config = dict(
    vocab_size=32768,
    qk_norm=False,
    bias='all',
    tie_embeddings=False,
    parallel_block=True,
    init_std_o=0.0,
    init_std_up=0.0274,
    lr=0.000593,
    beta2=0.99,
    warmup_steps=360,
    schedule='wsd',
    train_tokens=639600000,
    dataset='wikipedia_en',
)
MLP neurons of a small language model. Each row is named by its layer, matrix (down: output weights) and neuron, and shows model dimensions 0-127. Each number is 500 + 40 x the weight over its row's rms, rounded and kept within 0 to 999. Numbers have three digits each.
Before each neuron's rows is what it responds to, as a language model described it from the Wikipedia text at the highest values.

Description: Tokens whose identity is nearly forced by the preceding text: the last piece of a name (Spiel-berg, John Major) or country (Saskatchewan, Canada), and set phrases (went on, it was not).
L3.down302:528528507562471531457439520521428451524502571496482529481500469498500482494523524438475507548516526512528481457483501443436499496487500481506451447429544528519499514464449542411480553504598500483453509490495448417526495528498480470532487483445504513499504485528463519510455485461544491419574455543532512497558435559426581597488425547444443505480526487466571431511556451470488497477549

Description: Fires on the closing piece of a word split into tokens (lin-en, reop-en, thres-her), on digits inside coordinates and years, and on verbs right after a name (rebuilt, retired).
L5.down892:571425478552508480518501508424485496501560565485506474484486552453451577468487517514464462467478458418496524497554539517502456493561528543548522444458531541491501493541577475491490516517502450521559457470490520445526531506525469470521510506479445516543518491509557541535479505506450486452424490499454520547573539409514559519508517474551506436500521517514554527488543480551468472466472

Description: Words right after a verb or article, like not, no, only after was/are, or nouns after a; also inner word pieces and model-number digits (Monos-oup-ape, voy-ages, Ka-27).
L4.down2304:520564572511502499580592552575549490466529559500479498544423514489525428480459561435547576484521468469519491500502463437507574529562520526484584486519584495502487477490443469485448516480539475541503488497478474520520457501471493481526499508462511515521465508518494461411496482501460431484620511583474478529565499360491516481483524522503507481523527509496481489495481501516407533477572

Description: Fires on the digits 8 and 9 inside numbers in tables and measurements, and on final tokens of place names (United States, New Zealand, Croatia).
L5.down1543:448506534490543462565552469541477479577538489530486526488458535538574559485495508489496478451534549482483520516477498477366462521497469419559503563573514502549584480569496455496550457443520549528488507508487463461475526456442520604487471553521494486501525508587517483472464504524539547511587545510497530565468475472558491506452437446488543481526511414488474513433441417557450505501469

Description: First digit after a hyphen or letter prefix in product or vehicle designations (TA-4K, GOES-2, S-10, H-2B), plus mid-word fragments after a capital letter (Tufts, Bipartisan).
L5.down1945:513458512610536534499456450493491475487466433501434550469530464502479494376561609484502496467540459441483543567446469496574532404534486521504515438395554529453543524489466528552495461459470511528520478489527482541504391528544477475446493460503442402531493446581417524482476507548525499510453516505638528509491534574537499495490568563524595563465493570454611529528486456499508558474488

Description: Second pieces of accented foreign names after a capital (Z-á-polya, Z-é, Sz-é-kes, Wł-od-arczyk), plus digits in sports tables and scores.
L3.down2095:444424465552513480473521504477578456512495412484483561521501477459459508529512518534464515579489414472533494512495479508540492523473544533521525501492526548521523541521582509531485497509482451476494444523451506476520532516510490477487470475500492481519473487564550483522496448454511501560519476484532520500457524473511465527450558410396565473504548515478502469525441453532539548631501

Description: Head nouns closing a compound job or role title, often before a name, such as general manager, security chief, development coach; also agent suffixes (gunner, letterman, brewer) and spaces before numbers.
L4.down515:524529443482523499402410504603473467556430532457499489498492513487500534456517455527442520497524509479480526480534505486523491528477481498539526444474545556562590437513481496510447440452568519572486487475486495506510552521481494553466615488531496538508500467463501531491522490496483555516482505510486504507504514467547494532508527514529578505496442522477536532434604417457568528465585

Description: Short word-piece fragments inside split words, often Slavic or foreign terms and B-spline, e.g. s-pl-ine, pod-z-emnih; also his/their after a name or score.
L4.down2345:480527520613533502522509446470505441542549491427467484491417536487504532549487500462509490422411503490539525479531481469550554451546542511574516443441553498476487557516480586501511490470495464549494454487501424428464496545453514503480464529485461492462467504542482528443502468496416488406521502510454562499542474557573498532530511553471507493503485495479479518411482462567515490483606

Description: Past participles in passive or adjectival use, usually after was/is/be/being and often followed by by, to or in, e.g. recorded, known, chosen, located.
L4.down2086:493455550529529578413525459474516499515498460526543566518507549469451525506499498530522505383464482447455637517493534492546437495526496490481596448463522445515498541446507515526538471480517499557530531442517512520499422527546500468499549453601503481538539445476553496530481469533487465534480455491531488565520577490520528539502509497581481491470472460492505469492429497478563500546533

Description: Fires on the word right after He or She in biographies (was, later, subsequently, previously) and on mid-name pieces or closing brackets in sports tables, e.g. Qu-ill, Mach-a, (FRA).
L5.down397:489476512435486452488449502518535466518466503514491477499460487540528493458511498472549527511448454542475435478529502490449529526544504506507538512530461453473477543440493523479488510467496464471502545490443481524423414498475502505507482499423468509524474472463528440477493498505543503491590484464536415492544508504497458549544532508515538417505478498471440550531518469497526461454474

Description: Second pieces of rare or foreign words and names (P-am-ŋul, P-han-ariote, P-ig-let), plus words right after the/a/at in phrases like at least, a set of, its first.
L5.down701:508561513522520500552496528485560463480518525469562502559487501521440492478476498517459491539466503473481482520505452463465556426529503419510470528455485490512421482467482488505480544546482448467499395464515455536468458594499432479536478480518488485524589488495494503528551538512470553513469456510518476540440443453501466492535505526487528531467471513554549491521449443521474547533425

Description: Determiners, quantifiers and adjectives that begin a noun phrase after "the", "a", "of" or "in", such as much, historic, many, physical.
L3.down2434:437502562511512448507535452500494538482574438544458470552507513520447577462521465486513526502522494512492495503510524468523469522517500489567484522530436527466488549509521513569529466461473476525493495465590509453484566521528548477457478518535423471601553453544543478524512497472554452520437493544543452451508507456528532473472521472456484454466520479469457515482481525503507563496526

Description: Mostly the adjective or noun right after "a", "an" or "the" (central, large, new, early), plus digits inside numbers, codes or coordinates.
L4.down100:482472446470457459490517490531539480483451510433473493498452507470514493450506527513513439548519520473456535486468529454468580494459490445393518412515508496516520576526495516605578508581513528448460487513479458533513468504520503429485438457456476500527500506477512462493507514507526503537520511498527431528516544490536476503526560419472504592462460546491481530443518536469474514481539

Description: Second-piece letters inside unfamiliar proper names, often after an initial capital K or S, such as ä, ö, p, j (Sch-ä-ddel, K-ö-ppen); weaker on words after as/was.
L4.down1637:392498532450541499477509456493536391554477480537527489537512529423472566500517505500464483404489464463559463457536501497456504472503568448513575514501583513517499494514547554563504551475498480482471439499482571497499473557480468537499514550511420470456465489520496437544499497524480589497496485509418525553477507532519423466431502574518502565504526501513558553545481515480521561458459

Description: Quantifiers and determiners opening a new clause or phrase, often right after a period or comma, such as most, one, some, more, A; also subsection heading markers (===).
L3.down561:499537527543582577468469519515484475573417460363539473524551530520438467517491546456497460540546475475557575550516496528463506520518476436473479499500563486538477510509548535521495486503490544470503463491443547426510559475475530471534443511510453423433496501547501512498500503467503493476510530462521488483493549450493465491492636574473477485472477460509505488594496489535538557536490

Description: Adverbs right after a modal verb (could also, could thus, would certainly), plus final pieces of split words (extrad-ite, infilt-ration) and digits inside numbers.
L3.down829:523457463512503496450469533416538466418530500568470472551462486517435497511509504500438505518500463473463483498507549494508423549467520583487503472494486509505500486535544449501472451508533475473532517507551516529521463511498563511524467476510481514485499462533539539522514437479455531460460443500494565468533483417537504519422493491457537574511506478508530468573496457493538504478527

Description: Adjectives and quantifiers right after a, the, most or a possessive, before the noun, such as other, total, following, different, notable.
L5.down195:489533445511524516518484478484548433505500479408524514469468505508471500459502517473521561453526512490470491507512490517509484480541574443484495493556597441449513477488429489454388467479542514526534460485491552570497512485491477453565515456448493496508502437481430541508584480429491516592499486539502457485481513542506446451472548544480494504499450524395462413585553510465448521539493

Description: Subword pieces inside a split word, mostly third-person present verbs in plot summaries: the -s of drown-s, craw-ls, and openings like s-lept, sp-ends, plus 's contractions.
L5.down2519:497526537451429476477503469580569486473491494542493517577584486445514456508509522454528530494517442452505487472495524499469492488517414532565462470520456564475449515482505523529471474530458495462431425464481577526481564420582499469511517484551462503405494459487582463458482530461552513442487532499515474469488532498494547411483544496506502524503515526510496530570523503496485514525488

Description: Mostly the last digit of comma-grouped large numbers, such as the final 0 in 23,000 or 7,000, or 5 in 3,255; also mid-word pieces like disc-ord, confl-icted, should-n.
L5.down90:537501489507501515499487509480521513472474548474582507480510478499485473522510485430490524546535536461447524445558474503443525538457521457551507490534505476587463500513497482455552495516501496462566417548543506471540488462438468515513489522581518464553558474453482489506439499523517534490497532492449515498461489504494528487544508482484460464518499481611474484558440508573477478513524

Description: Mainly the final zero or digit finishing multi-digit numbers in tables and sports results, such as 400 m, 3000 steeplechase, 500; weaker on final pieces of set phrases and names.
L5.down1119:601434508506528485415484533460508484538505463449514490461421472472470469520459457500466548520528527457456422515558502502510518477476540525417473497528526531502541533517451399467505444511383463497578510492547506516504491472475510578552506479496520545477544477414520517528543453567512532467491492427469490502567481477481510516472477416504437472475485483523509467521440530498496498488469

Description: Mostly the head word closing a noun phrase after the or a, often before to or of, such as delegates, expected, party; also mid-word pieces of proper names, such as Cal-vert, Gru-nd-man.
L3.down862:579479534413520491535463453534519482484516493491512497517553458506467460461582443529502506523518508560516446469430448489458487529441530549530449493559507451477467480549493512553463568492509540483491503529505558561505566509515472499478472564482432548517511472494524490454527430455526502508570503498477534486552465484481540445465485524547443464514473489461456474522534545545434510561511

Description: Determiners and quantifiers like some, any, no, most and various, often first in a sentence, title or list entry; also first letters after headings (N, S) and year digits.
L5.down2270:460497544483577467460485512508525505500435512476558493506490550483468531540509481494502537530520554468495553567527519466526450540581454513544527384582509566597526492529460518520507532488496506469463431547431510486567550499561488433482494504575507513449450506578499497510463534520456472576542482521500457513417556499519477459479594558519486587475496484499464541533489492513505586496512

Description: Mostly second or middle word pieces inside proper names (Wi-w-czarek, Uly-ss-es, G-end-o), plus emphatic words after auxiliaries (has not ever, there was very).
L4.down1569:491474483493393488549507588543549479509507506465466456518511497501482506508555560445413439579510489503501457489493482467528516478568434541487527462503521551499492499493551496490539456464539440497527462477474505461561575497495511471492466478571446514461477488533523460540508496513473489525468478500529479448531503477494495491507560473481508480471481508498420548539506513504519473483463

Description: The last token that completes a multi-word name or noun phrase, such as British journalist, New York, Long Island, nineteenth century.
L3.down1529:506424508506521499506507486478501517478472607508483457567416508538547518520476549534523447480505522472472470461466521447479569555522513446515430475547518470576523502529494447504542498577480459450471509507527473471541493464532535536478437513521482518542444535531532461491423450560483418572525481455577437495507547544501451465490538463528521443527496464516541507564433431500500484464540

Description: Adverbs, negation and qualifiers just after a copula or noun-ending comma (was not, is also, probably, one of), plus year digits (1 of 19xx, 0 of 2011).
L5.down1395:496495503478504441512551528460430439543512421488540581424524517582474513464512486439455514474528521409460471485452422488478471586463523519502528446515481470546467475431488541558470501391544545470505477530490588549520439547443439503583568547499491424530501430452478628532515508538491467486545447554489482470553455514486490503520452576517549551501447442564466509472565481448554565506479

Description: Word-internal fragments in tables and lists: middle digits of numbers (24,3-9-3; 13,000–14,0-0-0) and syllables inside non-English names (Y-ı-lmaz, Q-ay-yum).
L4.down1468:439513562507442626439430480547523500531467463465519468467526509495505439459557478459448575503402494490515556454499494514468592464553483597473363517444538460547522538510525566509489510460490545430468456515517533450498478513510521518568499492479507584470474481511516486483480470395480419494568538412469520502593574467512485495472546540468512589495488569516549470566501540508488563520509

Description: Fires on three groups: second word-pieces after a lone p or s (ledge, ont, ose); words after was/a/an (declared, significant); dashes in scores (0–2).
L3.down2244:513612536459518415479524424506523514466483504439476520602541478573491538475485501540511509536561424483477466482476518506529549468390460500530499501420522496453442491488523472491506490432513518515483555539495486497516518538475479537522521498507472492492430486525419497461488468522552499452498511530483477501478529445514446489408492442528515512489526415493575530417545538503485489395512

Description: Final sub-word pieces that finish a word or number, mostly before a comma, pipe or period: last year digits (196-1), figure digits (4,37-4), suffixes (annivers-aries, ins-ane).
L3.down1285:525502435502544473462537555386529472557554433475542560496458512482533519502508521510444518451521467534455501411545456457477553489484458483484510450510545511568414527570496495501464447452561509524480497541512460519520494521509581465492487477555517547518498481520501498474549538483624563556544483516479484481524525490516490503490466583538546530496541462522534475481536548557545503465576

Description: Two groups: digits or hyphens inside alphanumeric codes and names (NP233, TH2, TA-4K), and event verbs right after a subject or "was" in biographies and histories (was diagnosed, was decommissioned, arrived).
L3.down1996:533507488471484517558513487512447573509475485480510560492507536518437468504492487506487551490489471415436496497492459520537463534486536486543483429559500509580554550511528496577479428513519550545432501479580496520514621446529605486446581529454469470495523498491417502625526480551529499515483468441465507480509519506480508527495478588513581488482496449591565492437567491459447536372481

Description: Second word pieces inside a split word, often after a quote mark, as in He-id-ler, comp-are, un-int-entionally, plus occasional "and" or "member".
L4.down979:452525544480489486461488510467563531438473483524500481547536487484511442449552481524483500598442497471503514508504504473481518516538461515485526444486496545480497494556545481523592575558515526451494520474459540548518511494535524454545454456474517521442412522480524482470492503538563463451563595511490548474506502512538531467494483565482467532502575488545506561525560582518524480477530

Description: Quantifier words and numerals that open a noun phrase, often after a verb or at sentence start, e.g. several, some, most, two, four.
L4.down1791:466539480510535518468535583486491425522478522462502496494491595498471481464584506506549498446516525474498483542502454555534491515540523502492525430507498476594516465407483426542459537448520499488580422556474440533459553471487470437534503518454481502496495509463434505515514458470504510477415517516441441483471502542495480481479603563497466495509481454587524530506527538487476514482515

Description: Adjectives and participles placed after a determiner, possessive or adverb and before a head noun, such as more-established, widely shared, original.
L4.down1339:503483432527493544450438554444490453496465509458506497465513539402514498484564541482526476527521494466451535558512516506542506471531538458544534464554523472485567480474437496482430415488546495513506426434515533545524451448419413470501537502517501482593458411506482565540546472497418500530511495509520566515458489536525470476501504498511485515505560495471501457580573489499526578496481

Description: Tokens finishing a predictable word or phrase, such as Latin endings (donum, officinarum), consistory, throne, humour, plus digits in sports-table cells.
L4.down1938:478504491490461491484538594459522512412498448486504527450523444453536572509550538449571498437474576462537535431442486507422485440497491481545459516450534507556505474522502551450471519568476572445521468409529603488514494463472453505467470371497539493501503534459490490501532539571548548469508539505479472505487476537496549530527496460435482494447483507551535484514532480509507499574540

Description: Final token of a noun naming a person's job, role or military rank, often before a name or comma, e.g. manager, Brigadier general, trumpeter.
L5.down1907:495483497480473491419515546533439461491479467521523502462520489542525509467485471513520565488530549528566512440485484497457467563492552573514428514537466506531583498498461462485467479540530582517447470484521476535531521576481558474432523522483550499540500460424478482497497497455523486546493549503486502515519498430455493483500470573448491477520455504506495452509561414451526552461549

Description: Final word-piece that completes a longer or uncommon word split into fragments, often in names, taxa or technical terms, e.g. Sol-aris, Licin-ius, B-spl-ine, obl-ique.
L4.down961:475438549472422408519453493514564482503458601556484485526486516460435462522522530499464528551487440485544527515468582487492473441465515506473575528472572479481474460556443532467517517501503527486519547492468520473520498518511531582511606443489533514479443454478487476494489470453491515542485574565445421481522527503516513511482569479471515465544526483487454529478506482508462483496523

Description: The word right after a sentence-opening subject or word, chiefly adverbs in biographies (He then, Camden later, He also), plus Such a and There is; weaker on mid-name word pieces.
L3.down2116:496466515512529440497451484511535466568532482522466432488519490546568538519550542519482488546477545573505474523496428535522573547546506474468540560511505493504514475500534479549506466465473531497455602492424424487585523504432556480480514484442435495448505489508566429513525494524540487453523495469532471432485557510500376571492552455463454545429457499515447500518464562501505487472472

Description: Final pieces that finish a word or number begun by earlier tokens, such as the last 0 of 100, -aya, -ily and -idae.
L3.down1090:493469481469467520510507588557510475554474482414495461443513495475469522496488493485525554513459484497491527489545486547494527482587476469525526522504562511552486460438547522439395498507504461438487452438508515478559470480579530471564467455438513512494602454593571504455533565476462518463442494443503582526578459472470471542514533551444502472506514552458517519588465538559466508541465